From a checkpoint of a small transformer trained on Wikipedia: untied embeddings.
MLP neurons of a small language model. Each row is named by its layer, matrix (up: input weights) and neuron, and shows model dimensions 32-223. Each number is 128 + 32 x the weight over its row's rms, rounded and kept within 0 to 255. Numbers have three digits each.
Before each neuron's rows, "fires in" lists the words (lower case) most often at its 100 highest values on Wikipedia text that the model never trained on. A number after a token or word is its count.

fires in: "education" 19, "there" 17, "ning" 9, "nuclear" 7
L3.up956:101088149137122152089069082123088170124142124146143217131084131092125092149124152124197120087130081186077084090121157093182144133099154098139143098132113115131144091153143129036139125099100100123120140150136136150141169113142128130066189138058162160120085099118125109097199172131186168168137146083119122117131147184136167098133163165124167154141114135161094143104177147112124109078138161105093078133089127089157141088076133110144126173137117133126147112164064105125169125091151158135110072116120119131119170084143084148102123178095142140159222125184099132120085172139077087179

fires in: "the" 40, "and" 21, "switzerland" 5, "big" 4
L5.up616:096145177096082123112154163125115099142127128123111131128128152101113141074115119144141165141121124134169063098083162161158134187126075040132130112120172118088099127118083197044154125176128111065093114117133127147136112189180226126162117106115133158079162134103126115168124118149154118166066107102137177131153137091123115100165119118133135107149082168142064152131139118126118117111094183098127085110126122130149103136149166146100192136117088111103114137103156121145174111095172126155080105154129104128104139118070142160066123127199096146135146143072151192088135112127109129112

fires in: "the" 84
L3.up538:137151169139140125155116143129173071135075131190156132115104141059186105071102120144142115112118147101072086139148116061124129093142096087114109097092106101160137175141105123100155090183130164101116174127111058195092168128124171098100104125146136208086167090115132107087197124176076195119141174088120111165122128136162099176140134144039117082155088153104112115109082105109201128177140165105141138165122091109107118174124175096091153110163101129112133164064117109098156158076122140160133112160134141156133117125124196183149144191139134196060179122085202074177106113167173136101

fires in: "as" 27, "according" 12, "total" 10, "https" 5, "omaha" 4
L3.up692:142135145143095137159046126113121125120128141189132111080106113172143110143109139131111150122130141174098136126156103077118139072093123130083153070138090115150124205163108173159129121128156113158131100167162122128168110091152172110140149111156110134183130152063166197153161094142101129133128147137130125127164113138069167163113187160141165184137095138152069141098139130135103076131195078082074064143118110169100178147121111194092171137173131075082152112096083115054118124099114120183156036133132118085106094086119173133185121172123119134139139103073152150168151123145135128182

fires in: "a" 28, "an" 10, "after" 7, "as" 6, "according" 4
L3.up519:189122114177186143114087100130093069125138050099125114108155141090147107061181097102158138116147126138082113144138153085062150168144146123083142109064112123101126132118175130074119098153098098137158172126097149101181148128140144083126123145145112172129150175056117147166131120091166160128133141092160166125134179186112137111084127107127117109137104132109100214097102152124120128146155085160084111162102122183187185108063128185109160136109160096141166094147127104116120173151111181124111130120074176174105135116144135166187130202102166159173084096093172074115168132126119175124

fires in: "the" 23, "his" 10, "studies" 6, "studied" 6, "students" 5
L8.up409:092110138112128093173101120132089093185171141156127087127158120122144149101091119133075110153118144157078063142124117135147092098141105101143118130121122078118136095069126108114085173067126096131211117184216095126179096139088160096140099152113102165119121182114152199145143071127115101145118159219126105147197167076104165190141155109100151086115180155170092109114090167152143073112084158105130121216066086084147107140197105172160082129177108120108123149169161131113161067115105135198136181154182117188115089158128108089136180102140107143086058149146131129135139132133083130112

fires in: "of" 37, "to" 20, "on" 10, "from" 5
L6.up286:139146152116092145094134110132133213122139167055166127152131130132171108083105145148185116111179116167118106151115103151129112133132155136079124116217097120112111165135141110127098103095107155143140141105109130084120131119130132156084128069106142131119122058134153167067152026099140113167193137150114040145106060117115149144116084135169178146120139148166165134160128181114167188178117123098079105115130113150112147164102125139163132160151155131101180130130137125181093169158141139097119114070113125163098148124108146136145108156091145180148095221112125122108116085153092102099

fires in: "english" 14, "german" 12, "russian" 10, "germany" 9, "swissquote" 7, "french" 6
L3.up226:154126106071141110175084100099124106177164120074142187123162111123088151074126135180141172148109179177170143165105138102082112013163166117156120094154109175125177106069067079170107145066128097151065099151128159107112125098168179124130113158192127168141166090097106083108108123123146110076164118094145172129164121175205116143147131099099166072084141200152164101098115131075136169105078150121183131101104053100143136122156150146152132117151147129117095130167100100134108095158112136129093086127169140081149137152111142160161156168143062107164094104107066100122112135151151169151

fires in: "he" 21, "held" 10, "head" 7, "health" 5, "headquarters" 5, "heber" 5
L3.up743:093098118105131120115159085089121123125173092112107166036187170180175134146085074150141141132134175138067115164162109092156179193095140144126130128110200091161103143160171115078115086167113091162074123095146187123201091140128148156106081102172116139149058109102103119140095107169189154139186135120186178109173112116159138136132092107093169102115159071111146136151131148067142134128114106093055083102129166089142128076141133178183186157139157055123174145167098119114107114165202155128116129066150064178092108111094094155124103139113099176167121096092151123113117141130108138130

fires in: "his" 41, "the" 19, "s" 19, "its" 4, "her" 4, "there" 4
L6.up107:118161134164186157170096142145150095160166091129132153175120161111177107135121138105186100136090139143068041196155127112117130140143153168115152112106157147118085153156105044103138085128100209131133125160127161170122106085110131113106111169118141136129243157147142196114100061127145150159111107141142097105094143112167083126112118096127129125153177187133218157127132120129179080121150121107099105107093100149102090154099131119152138245149129092129105115152123112067159136113108097054189079155163141086116117108134140155128073127116124159116094117121156093110100139110135111126

fires in: "and" 95
L3.up131:144104159031134145128164124157119048170099159118160133151068135121102109117091136129090123154144190089112112139185138136113096097128111151104158104106094102116121137107119135152164102131091125102093169166178128095149139125128119134102153103102173207115163168143090150190081120204169171138180189141093206080118082128059092154058139105151104109089131195184142148163116163079207129106138123115109166108088109157075137090092155109168112090163074151101097113135121112139063185115081146156154079106207110122087123120157121097082127091166143169161147116130097128092132082086136156131

fires in: "he" 41, "it" 19, "she" 19, "as" 9, "this" 5
L3.up70:109205120089142135113179140108140128105121121122157095119131106232101159145140125193075100089109097111097103067110151115155075082119091091092180109123159130130132103128109121105163140072170095072115164081052166153152143146118154110114111158089164118077134111091118170125115163124146135124053106126106126150155118123142155197121164128135155132094179084180077110093105137125164087157145124106106085112127143103192112143148109192149163139117161128114138147134119131078086112112142054115173133157188095148122088126085123186157092134139194128131141038054157135148092115157109142085

fires in: "of" 80
L5.up617:139104092077121142111116137132151140140240126126087122136154065118178117200087162121091125158153086066143191143131140160155121121106129123145138171089047120086126081131113142119147151123167114120116165073153184103105130147108157112138145145129125154110097105124118180117090063112135214138222070124143126125166108071129119136087148158146129106080154130118122085118113139120134075092127125121117075170103122188146120106129164110082166129176158110135122115103132115104100071128165095132114126149070117123113145135117088154141171144126105162098154135120115148158130077193099141164

fires in: "of" 32, "the" 18, "that" 8, "in" 4
L6.up704:207140118190114106124153095124098061152155125103090125124125198096148130130090106112144158130135126109131056143107171150087126104113107152153157126156147154130079164093160106073140130126149107107115131081177096119118129098105143169142083181043104126111107108113144132109106115164098152144133124143147127104136120064145125193108189148121137127169112130134150080080194107143163144158096160041074114173125125106100040105154079097122151136105111092105156115163135116123195178119169158127147149178117139151159149209105091140139146100119151115143172182088130175137101114190110134164

fires in: "the" 48, "so" 4
L8.up950:124145186129119180134115152139154076163122086109167116098116146118108111051117121157177109150140116191126080113154156072093173127112162150108115144137144122104116113127152175071107175158130102121179135104159131132158077104159099134138107133087098155139144083095083127131131034144076119164127120081119116135178091158161134147154129091089149049142174136113146143119144107121071128096175080133086113098159140096086151143096180105056162140126135072047166124134141132173142100160143126082142099143129078115165053073077195141160097157136157078247093154116123125123117132140114110113

fires in: "and" 97
L6.up944:077141103063167142142127062170094125191123177157146140124106127136161110120128150118086144114100097133134073156156182151142109121139101109128169126149157137096132136164129081099153099100128067159129095148121148134193115041148142069132126112109083157158135196150130152129134116145124124167146107159157155146132103118097084069081131127160066116073123173161120158110093116083114093129144154073064179112111117198152157117114121175141112136144097113044163129185082120180144184153128103153135087094149112091069104085144111175133119110162154159194104043132151103149129096157123087083

fires in: "was" 14, "were" 12, "are" 10, "innings" 6, "which" 6, "also" 4
L5.up217:138121149114183167210076094155114110141154119149096163126158134135092135168129182128194173135099167140127105071102117178158151128171117156162085140144091156105171111093158105138133096083095122068162170128092115140140093109088147106152126108129110139083102140083159124156170102113167150128147132120102151161105150136115154158088119045111075123150116158171165099145154112109137115099169168087139122140185078107167115159165093062131129184093155124044080135075129068091128157082113158106189112121099143096172144147138150127148167116147129102058145086130096135149096170155132127124

fires in: "did" 14, "candidate" 11, "middle" 9, "despite" 8, "mid" 7, "to" 5
L3.up836:109155137167146099154150113134175124054134179120147104084124113170135095103092156116125144123173124144152074112106130156100112160121120115160154080122067149124136198135139184094088136125107191124130132140160127170173111116172147112133104142153150174153132162103138139143125056134145124179045132100189182164152140175107077130076107136086129106105095149175115086119139093147115123152099089093130133178125100123091179156111133170141097142126152087090136109059114143112120151142115154139154110114077110163083096168158056127123160142141100187124004138111164076196127114189095107103

fires in: "a" 83, "available" 4
L8.up180:153155090110173077100142126127154169120104108134152125130164116157138148114125157122162137105070117139106118133178081144191140086135121110126090096094138177118112148130170105102170111128105117119099164160185113143177116108098141190085088088126164211216200107131149125103127093071104116162150121133136180178146121151117127157043137112075099126131152114120102186145139139097112138101152146132100105140105117118165188115082064126209128147105160048082151088162108086124070087105146147151106175107096159140178114158092139115150141131173131143154122134093159072166127123175177129157

fires in: "on" 83, "of" 12
L6.up652:122168179140121119135140097108104057196125122138167134167125138133154079161071203094206115130107166122117130140161158170068119076125120129114185113150122139135108126154163056098099138147140121131193148135158143111073160109080160129144138149109155119126114124061133167144148132186206148141119147079136134091121077138079149137130134058072114143143157143156154192082126136051199151112104101152068116103164096144083130130130085172122207117126133170115119061133130070132132089124124200087152150146082135119096196168111123138188137119170102140146161137106179123123090088142131100120

fires in: "1" 20, "2" 17, "3" 9, "opening" 4, "4" 4, "special" 4
L6.up90:164153137150114099071090146096143109147148102138181121156111162137129076101072153092097153164114100131132167133129119111167097112112136094172096149084120080139126178120125100092124134135162077105146085133151126131151093128170130128097118142094145093139107140194134110134145177146134135121106089126165199178120140178185121094188140159070099167140140140143054130173183124128166114165064095101087090094128075126128174114128090104102118150121149113150169195040164062123134150091119145118143146140195149190130179148134150165088145183132126118182112103176130133141096156145116063220

fires in: "germany" 19, "german" 18, "chinese" 12, "japanese" 6, "russian" 6, "saudi" 4
L6.up273:171134108096132115210114146092139118156108135050118168162133106120128126118103112145189096106133173111140147132159111104115123093153104048141153063183101098140108095132060113123105144097176162151077139117135125068137070193146202132115091107129121127167188079069145184113179112160176093170143134104159164181070133148113109129156122116102156142161145117160119141104184126122132130173099125172120157117070054117141184073135143140156104118185137096097096189169119106077132138145098157186130050155133144170128088143138126158185166134137130118124075136071112125102099131158106123085

fires in: "and" 57, "highest" 9, "basketball" 6
L5.up931:112123124120120110131139112120137150150119071135073058116103131180122117158154115133089098136067107113160128109182170140127138092147162151110111121148095115078082107162126173143144089155106129102079081137132095106141078091157128128106105100056083119164139094133105136147094170100089131176140080167161154153191094132117114169057104146169071123127132162162146150065116128148083138164100167132127154155046126128175139165108156134136154152226128114136187153143158090121120139119158153100085143108162168130098148133124109190078089073162099167138111111092094114125150112165114135077

fires in: "for" 47, "to" 16, "on" 9, "in" 8, "of" 7, "among" 4
L5.up743:113187080086148146099103115142212104114149120142184115159127125155178118185093124157117149087156163163101141133140109134131091112112181114121168072138129130105128154134103093150187142115144130163200078149075134145067146132130117072057113117100128161093102108117178157114057049133132214110100107153096071184104133087103122101083136109135073182152168191168165096104087145146140195100108112140120138107120124128173165134104138084168179096158141122078139128117141141129127149128136143094067153046103078172147088126134107157145120079084119187148096126163130083186198134151107140097

fires in: "was" 56, "were" 16, "had" 9
L6.up406:135112105082154097170086094132158062118127118173190101037092098127116163133077140110088128114150130136153103150110136172133105165165126146130205105186067176129131108120118099136128082129097157124168129087155179132199112105068145156089137086092127155144097133133145168162131149159167095173115155131123136162096109151105112136054122131080128105177135123178128095095147108119117144128135150089129118086173149104120138114152131115164082149123156120138110107155060078090106165144107209169112064163157068082127125102095121124128106192129106163124127151115152106134192083211079153108

fires in: "his" 32, "and" 16, "had" 13, "their" 8
L6.up663:109081177116143169121176132150160059111185118144163122184111136087115150129135157121134130108130126111144084147150178135132138129093143166093118123072100118117155076100104077116131089102094151129158202133154041143173124111128121114113106119088133189169139143118116158069131128170204140157157140122184128174143143124109105129123168066187130108146129179223076158163157113114136093125188093101117136125133095127146092120115097139070102151113103133111124113154174112163177113117133139091200106106148090104150140095050113155103120083166107161171116149116062104181127161105146098094

fires in: "of" 17, "for" 8, "on" 7, "despite" 7, "complete" 6, "to" 6
L5.up875:092158134162120119110186133095121097090110133145129086124188155063143163127147157106211094131137153096112127167125086105111151165122152129140143159195076131098115177177101103191162116095153158170109130110083205117129151166126091106037084133148119123120178178100173132133164183087114118149117120119180105121120098128133211160124087168067124169132151147110132146134148103125123132116134115149050107170129128121132126080132152119120143137135123072079175070163082094079143140109140139092134128103124048147040072175110081136124195096147126155122117163093179074204134187135133136135

fires in: "chief" 12, "head" 9, "foundation" 8, "e" 7, "lead" 7, "headquarters" 7
L3.up810:171103168112158130111133080152153129097153142124177124092102153152079131158141109090150148164146170204037070178115127105153183131074162140115124090164136113137088126134139105169122151128117113111113154081071119156137121134103135084101086126175136218106112104131125131144154108116211135081126159104111087193126173173156110125087135157118112175127143067108166114160119161125117098043137157123100147082110144116155120101100184143142124171176104115150100168145172122144093183107136153160114140155107098136117118128119138133138161114112069138129128147086146084150063123184137148092

fires in: "early" 18, "later" 17, "late" 11, "immediately" 4, "audience" 4, "premiered" 4
L3.up404:179074135123107116176164094117083157144106130109122121110149115120130143077083172127174158114160127176128025102124165093123111130153110163117108099122153078158109157134172140103147122142148101153143126145131125129125170103087187148117125147133144126157139095176130145103111182089118155179170150088156128162178182135132146146086146106062126064146139177112132117082196173104155115082161075176116132146105214110116168108101147114147106154134088131116164114133062150137098100143143134173195071196128081181080136143173086075109143156153108145114073143120105179133127156134112145143

fires in: "to" 87, "him" 4
L6.up639:146138133174119153129068098152154121127152115104144110146162202125119105149089187148122146090110131144116150086100171143108111120130150161195129119106117126132096146075104092116108090125142065117201086177201179135131152112158161115119100116166075175073133138078080160098166092107147174165133177090156136148125116173113151089053129139099123115133123038129131156127101172160168139096151145147083192156129127150180139171095057182115118087128136122105113093169137058123123122136125099117150186122164130142115151170145128104081157123137101176078175177170162119089143141122063157133

fires in: "under" 35, "as" 23, "vice" 7, "in" 5
L5.up787:116150096148138079115134210074141175118165092176152137203120144150094101099131113116110120135128109127116156096107154124124080102128115133125134069166104161151142123132168068153085078135154059102076123096131115114131070085131169172139126131039093169102190100116145108110152088087130137131131124121169165212104095082176109123113114120107119119165135142131158081162156138105110212160170144077108074082143131136126184112058111195122155150128142153105146181111172154136093156170156157140142132143130109119089156106076121122097151180118159098168079160122129151116186108147202131184

fires in: "the" 95
L5.up865:110122157150121134149108143128159081144093107151168160143106157132108154108151124167173154097155121141086141080110146122123148158128108113098108078049117132133171129110163131157151129137160085111182113119161152089126111165147166178124125125099138152142113126125119108125137123143133143105089158160150168184128145072181152116106157168084095082118149145149140154091137127112152223140091111094038104114151139168191157077116083140152155159174094057076121065122109107066121148109201147095161121141182117145168095061115187154135093161127160189134081108083120141167117165162196152148

fires in: "in" 16, "of" 15, "with" 7, "to" 7, "for" 7, "who" 4
L8.up83:076135151075132125075116128157119086138147116170097118177124079158188165115119147086129152104108109137136116147155151098117093156151073137109103102157166133141079170197108141133192163117147124128106129140208153173153085077128114128128153158071079161079129139133210158090117079130140129144160155149124146103146095110154086132088163195161068153100090123123120161149090111079140082103131122143117161140132118158135138170112155133131113064115135141091131165152158121122091096158135147126154093102127128070089107148149071182150106125117117193188070132194116084152110104159156161086

fires in: "for" 53, "after" 10, "former" 5, "forces" 5, "force" 4
L6.up305:119135148130105132182096093079116157101139138111138123182088126101192169129047159183099075099106079114136075209112140142151108125098159110090119069153161097154089154121114136109149121150081172181122132128118090140157180126124115185112180111127144142132153148147119153108104114104108115173125158157212114136111075082092190166101072117172110110160141165118094121124136091165125134122103083114108081131148121187116147129161114142069158118099146146070132112146191128136109135111102121079145134093141114140129051096109094096077102158153101130076132150108106120120164167131093128239

fires in: "would" 22, "in" 19, "had" 8, "improvement" 5
L3.up777:111108144087066127098114109132134126112077145110148082140062087085116160123135102141141127173135158231183109131118137123108099119104163126129154170102083107173115103088097070069148047170131157085172102091099178141175175107155194118138072125120138161093088078095146194156110127106144131123124148100108201107089126177120101155109163116106122164110131108053135114070080112126147136149157141120140176162165103124065145166088146209119143128112110148139106130114115106047074115147139204106182174138137135153118109132135130130160112171114140121154144071125133116137142118161184146098

fires in: "he" 21, "and" 14, "she" 13, "help" 6, "but" 4, "held" 4
L6.up50:108137184154147145179152108119115153099129171164123103165093119110106117169159138167095077124044147114111120119154102164042087120141089148105167184182080090194135137118083122144113083170175158054185115127195122090124127108145159117095137152187184109142109171103098107119098089164099171163102135099106124137089139143092134123102131121130137093108089093173139106124097107081113131117118163156164114141085100102138110128106093141115138120076118135140139146111127130094186046074105131134148165131194130170083137139138125137096095151101143151141082104133217096102132103080124086112

fires in: "of" 51, "on" 7, "across" 5, "sessions" 4, "throughout" 4, "way" 4
L5.up977:159096124101137174129150167147158135128127115133106122153087155111141091133114194112153139099157089140166074101193105124137157062105124150075152120155133148129143172152167073088097129148138116115117117117130097111117138075111090158088143074159112054105135106141100129164125130114080108192163096157142186167065106124071098088140118152163147086143103148099084143115117199157170158101118140094111088109114069110162158143075093126147086200123147094108079093154159125152165173079059191110183107126144114075127135144115102160162092168182109178164119140082206145115158077167088124127

fires in: "battle" 18, "the" 16, "death" 9, "captured" 4, "battalions" 4, "battalion" 4
L8.up913:128117169124131122114125188080146157173138101079129152161157122095149179061175127057148058165162136141109133138138095165157077079140116133093136122101088121091122166112110094135150128108114147120163148123089128137147164110101154127158115127126078145121104144121156112163096062088146149169132174107052128130116151088143104144141130171079141146172119157146099194069042114127168134146195151044129102200131143144095127124093123128081153137101132141087040179152109095098141108157093175183110159154156146142139125171114131116104123154134134165122177151113131135146117108163103151069

fires in: "a" 52
L8.up532:100128138121165139188130163167124118147130131108117124170147142194119124097166142130139104157136123165130151143102182109139103093094120096074167188061146138128168098086086084115129161108120156138117147080152183111162116129095117152096113118143158140156185151187081152127147129099114087157108164049145128142148128084089115137158084105129160161096200127072149184089155123082164107172131155163135106121133159115151133104071115109167132142120127124091164145099157174105092142096098165174135174087172109169105104160108143091171088115109162143128166072082102123140085083134156091191

fires in: "this" 64, "his" 19, "same" 15
L3.up117:142120096090158132158105118106042140119131080115112138119172123116156134129151093157158111169102104054100154114139129097166124131155068084145137082099132115130150109085093149074079172162133141198154120124164149187189113096160213173024175152142134130143150120137088186134086116114151082178161098102145202192140157111092145186138183108099155085082149139147159080089094104181179097167123107125087111095110086126156127144176068129137159170145123124152106151160101106108162138121135127148161132074117134078099060109179155154110140123145100122164095114123134130156102114141117130151

fires in: "some" 25, "early" 20, "any" 11, "several" 11, "many" 11, "late" 7
L3.up887:136136103156131167150076075181116077142034067125122115155183195091109124097101164155115074139115145124103118110106102169108160146141113089125139102186112123085167133173189157072209096151112093085144115107105120110141125109105171146088134121167109131100200097125164120086061159112142091172140093093176091129083110131111135138137149107105126117143130159137103109100153133026167182127120161151086087124135127152128115118085111088172176156173093113120131183125083166142178103080123140180129132116183100127091107092125210123052176128123132137147135137117095141168150092139155098146

fires in: "he" 34, "never" 10, "originally" 7, "she" 4, "nearly" 4
L3.up569:099119132121190125132137102156136114141105137093129124136090166168138150106179104128118064097078090160119124104123163161095079111083141150072172085151102120110116168163154075182128179111169110142179094133134127076129150140146126152100094172113142169149097108086172109120119192157109117134163205137164082190139126094138148147121125069148120110127159059097160121168100164053130099124095099165144147115093125127217110137136178155102126136117119104100152141091154073140129147086100099121133170121147064191123093096115135115091076149104150144118137112049147145089129106198157116108

fires in: "the" 48, "each" 16, "a" 9, "that" 4, "every" 4, "such" 4
L5.up500:081099159095125158145156174098102081145090122137090129123197154184073118104109109140135088098165087137116138065142154104141106136074091093117123060093127055164138140140143095074139142128149149158113113145166166088108131173142126108088102104135095171115145133081124151121094106141107184166167182150097144183074085139153151191127173176146153094090068162114142120072146099127190134195081180081100151170105155145216102097116109115171125100152113088093150128090133084154119110154145104202124158149152126116139144139170141185151145097159105131089121170072144073156110110173147203157

fires in: "a" 17, "jr" 13, "well" 11, "far" 7, "follows" 4
L8.up886:101106117153195129104165159153111072150109132182176083077147095120136083137145098128105124169086146157131156136117153113098136107095094184080169110187113143124204170149128081155127166149175085068168081133160151151084135069129116117126106156100155143144103128107091150150099186103110117054165125075161083130145135096099146114135147076116150169123092108137134131170110140164167169136140105115127167175171148118106168094129112109156183163146159154072157105119179128126085097113089130173150141089101047107084131166156127098153119130143160181105135111075131145115148176099188162108

fires in: "record" 13, "in" 12, "finished" 8, "at" 7, "ranking" 6, "throw" 5
L6.up580:178111124150121133091137164162138119156110133111076126158025201174155159126099155124163115173123097135177134170136151163163137186119154159127100141056148118112131107082189114105115151186115208128138097103148080145100138139165166098130109132069127142121094144096107061137103079139077153198098150144172092094151163091101109074136168071160170136170101175115161109060119163136137157165124181141123104056103190153144137135175125139114170144106152121087121131088059101174137208161079123105165089112110119156145121155103130138150117118130142140121130069080112088155117096159121074092

fires in: "company" 21, "they" 21, "party" 14, "league" 7, "family" 6, "s" 4
L3.up622:110136078121160138113131128149077168094129110124099140144117137119147121138135105146124091169166127129096116145105152110152070092170062105132131170080104153113146143155138150113104098153105136129154031121171133138155148156152141133157116157145197135152103180174139172155199171165174156165111111067119135181128160101127165098091109121112115109185166161210095093123097182107157169121126107129119139130080106157083125158163102102121135146099105073098094169169120122123105168117080068165132100110149103082145088100121153095103084154121118155200159113064121123153110123169058100102

fires in: "as" 43, "became" 9, "vice" 7, "appointed" 5
L6.up507:161131141163146131100104077139062099146134143132185125146115151165137112173074113142116149135080127133169190144133083124095144109097134056076158122111117128147149147178134125169115039078119096128137115102168171165132076126138177156150104087133063166168099125130114065100137163157079112133107107108124129162111157132146182140169097101113151157114113117177164083169068144105140108122152123160120092132165134143169130112099160104157146187141193140099130136088134126167086089148144166115165116134187075137106125147095103149108139144174136107105107169104140104192171116126128155161

fires in: "was" 16, "is" 15, "not" 10, "considered" 7, "s" 5
L6.up851:108143101090156117174056099163169063141139160132182121052175077125095094116095115120151091125145123135145109105113122130098131124113168162147193086117163193086149179190166099080138096186108108137172135124122166109157118139146112111170138133124099104162100144119115155163201146119139138132123141066133144107106098150112098180081123127047184113143120000144177126150158138151032121116181171110131153108131179113149139101101102116115130130130147093107151114104122135096083178145127123137148125116157187152104163120175157098151095128154132066131171201105119118121117143162066098120

fires in: "had" 38, "has" 23, "have" 20, "having" 12
L3.up773:130077145187123100146121130117154119166187137114132125104096105138108161121106073165070149151118069118177011167201128123105093155166119149122176143129097081128098120131109168080137087096151092166143098136095159127185153114110107066069117179124128172079183121110157131124125139116105141149143140113127136149125169125129104195138186125171109115131084152176116149133127113117099158103094100133122117116082120157151174156122127122112143196121096128140085096176100077050119141115093148150147112103212096107085141150137138120101134183142178131152141119112152097105117159209142052100

fires in: "party" 24, "family" 22, "species" 9, "genus" 6, "women" 4
L3.up502:129116127158148108085090120118210134096124181192161126097163107102111094110117064105083080135133133137112132192157066141167065100104112116061150112120140114135145127154126140127100095147172081162156126125118151158068119166122182128102132123131130131151114117174188163112193172163178212107078150038102160103156173136139101107165119167192116114109169121166156130167071186103085122122147195120091142060128107128138192152117127084148109118081121043089102111107090113082078137071119151155128124116104166118096176123180105157143132146071120110145146193125131169070170120103119107143

fires in: "where" 31, "which" 15, "if" 12, "dallas" 6, "whom" 6
L5.up263:120110134104146185121133122171045087167158125120135151149124121113163158142156127152150083046133141180147170135141171147098081107164220128126131052124089145103135139147104189091089145111108158161141167101132103164130123144038154106110161130092137148090104130138208168174128091155134099157143102120124090113120056097133095099087162140132122108111141092178131117069147091103156193156132137100082073164147141116190106117103088102106122096122108113101196083148161136095145180101078119166138173173079109065086129103134140169182125166102084125118140111098148182098105090133125120146

fires in: "and" 75, "engineering" 4
L6.up1008:152150180103116106138155116211153109131128106169106096155096116160153108122094142137128147115167071123097113101145190140130080140107060107140112131191112147124147157089103105158125147083175099162169133122147139124179088127145147151162142084132065103142144162131203120148190222130129081210110180157248113152110083106130123139116134098127134119114104087101108095104147126114090156128089120080138100126110083170145075134210121159094110129138121156098122162119113105173174143128167120189189124074155130087099126149092103201122193151142136086108111126094138081110151110115128051118

fires in: "the" 19, "first" 12, "following" 10, "younger" 6, "degree" 6, "death" 4
L6.up247:160142120149066164135093085139122098160115092097108067122135122102085150124071150155131081063127116160117091110174153140183163107078095170119141131108087095171135151114123101103087183145121124182139145164107161114148140112181196106149096186088135156148123159146112078144128113154127137183134112101131148188120128095203078110103140092110161078159153129146144158138139147068101102163163134098106104172151108199096150107062160118080184089121151167104106126102158146110106158092137143105138121178078134148148100126117187099193108107087100163139118205089136101133090107152127100142

fires in: "was" 57, "originally" 10, "were" 8, "not" 5
L6.up702:111127146062157131133172098173142092170158142146162147060125075167054119103118133122078129071107153090131121074136105124159133136136197179150078161111132145135097131111161101101078115159134135130149149122158148115208062149101147099167103036085104142081161158063147135165166156130141168178160140086104060119125173090152153112109103085144180105104117071165067158092135153063110162148070150109166131092115123120072089160162115093166122159092121086091115119144103130101100161112128121078158143162143142159148142136136104063125077125134123136161142081148129143104136107134049072133

fires in: "the" 98
L5.up993:168120140126104121120136124099155090156100109148151093176147112114107116083066129135138067114107109127169079125162118130136135130098104117157133138079149142161170081115123129149088112206111091068141115157112128199130141154126100159140190162149131167138122105163115149177103100144178107118085126119144140162083111109171044149121050088122079115135125121138145208084085133123134101106153164152150081143113137105069148111106113127116143135131115098097125063130098110083146129207148112094102130096154107154126118149180158151088155130175167160090144132103128133112067142133132187150

fires in: "for" 46, "of" 28, "former" 4
L3.up379:188195140097089164123099061097146111082146083109138124134161090136176134096163181098191145133092110143089098091083130176157112080130131102147085119141158106107087119109106129175171076132054099101120132095108225139121131127097171121087174163106131180087137114117154146126094155115104192125148161131150128154149114080092127136076111120138178123161130123115092168065100161146124132112176158081079135145188125184094151169096097100139132115161144139114196067147093142090087106158141142142116136166094138120115153102142090093179146198137111104107090133136091093171173172148100132146

fires in: "no" 22, "the" 17, "good" 10, "bad" 4, "sexual" 4
L6.up636:163141151105122088226117129067165107125129077128149077143107103130087158079091132123146022202144152189097066109117077113159126134090131130114152086105163120117149120152119135063116079124139133135151074172101148108178155125151106131142132126152108144161134110122118119136172105159108116125102146142078100121148174166124104109135126135104133124133167148145124152090154086145127134133070184072168158109122095140152081195127196175136169122199161147044140148101127126107146119123146079090111154157194165108156089189105146158140157151153168140082075108095114164142063124135083165167

fires in: "to" 67, "is" 9, "was" 5, "been" 5, "him" 4
L6.up342:171199148196143141187115116064166111134127125122184129082181135162205111112100109068104166106133118134104143095134099121172128134118172145116103156109121130095148108131113114157087115122109087104163092102169128113165115151129156061138152088198079188049070158108141179100161072108072182161136103067177151110154142139152146160122135133090122122076101052143103074125095143137067163125155127097149126173131142092117157159099114170143145101159141122101109130177134133145154127163088156150157118087183184141099100153179162131158130110143110150131142149155046114117161139201113093146

fires in: "had" 26, "have" 24, "has" 15, "having" 11, "also" 5
L6.up80:154129121146166116174117117144103118160170129126121133087084140118063187081164090153122117133073111130125129084113126080114085129143151157120127081147078085142096099156093115087124094153103157155162134178195209123149129138125130073093058147148110126066081121157183132225101161157085116161165073145125137152116131140101147064141085123113093102130195080073087145141121186080149103158128173114159077104115143107120138142113132113069172138146155184104126108130106121114086142135115121116161163176166220136106110087149144086141144083157120141159150173169164112111112121164181080140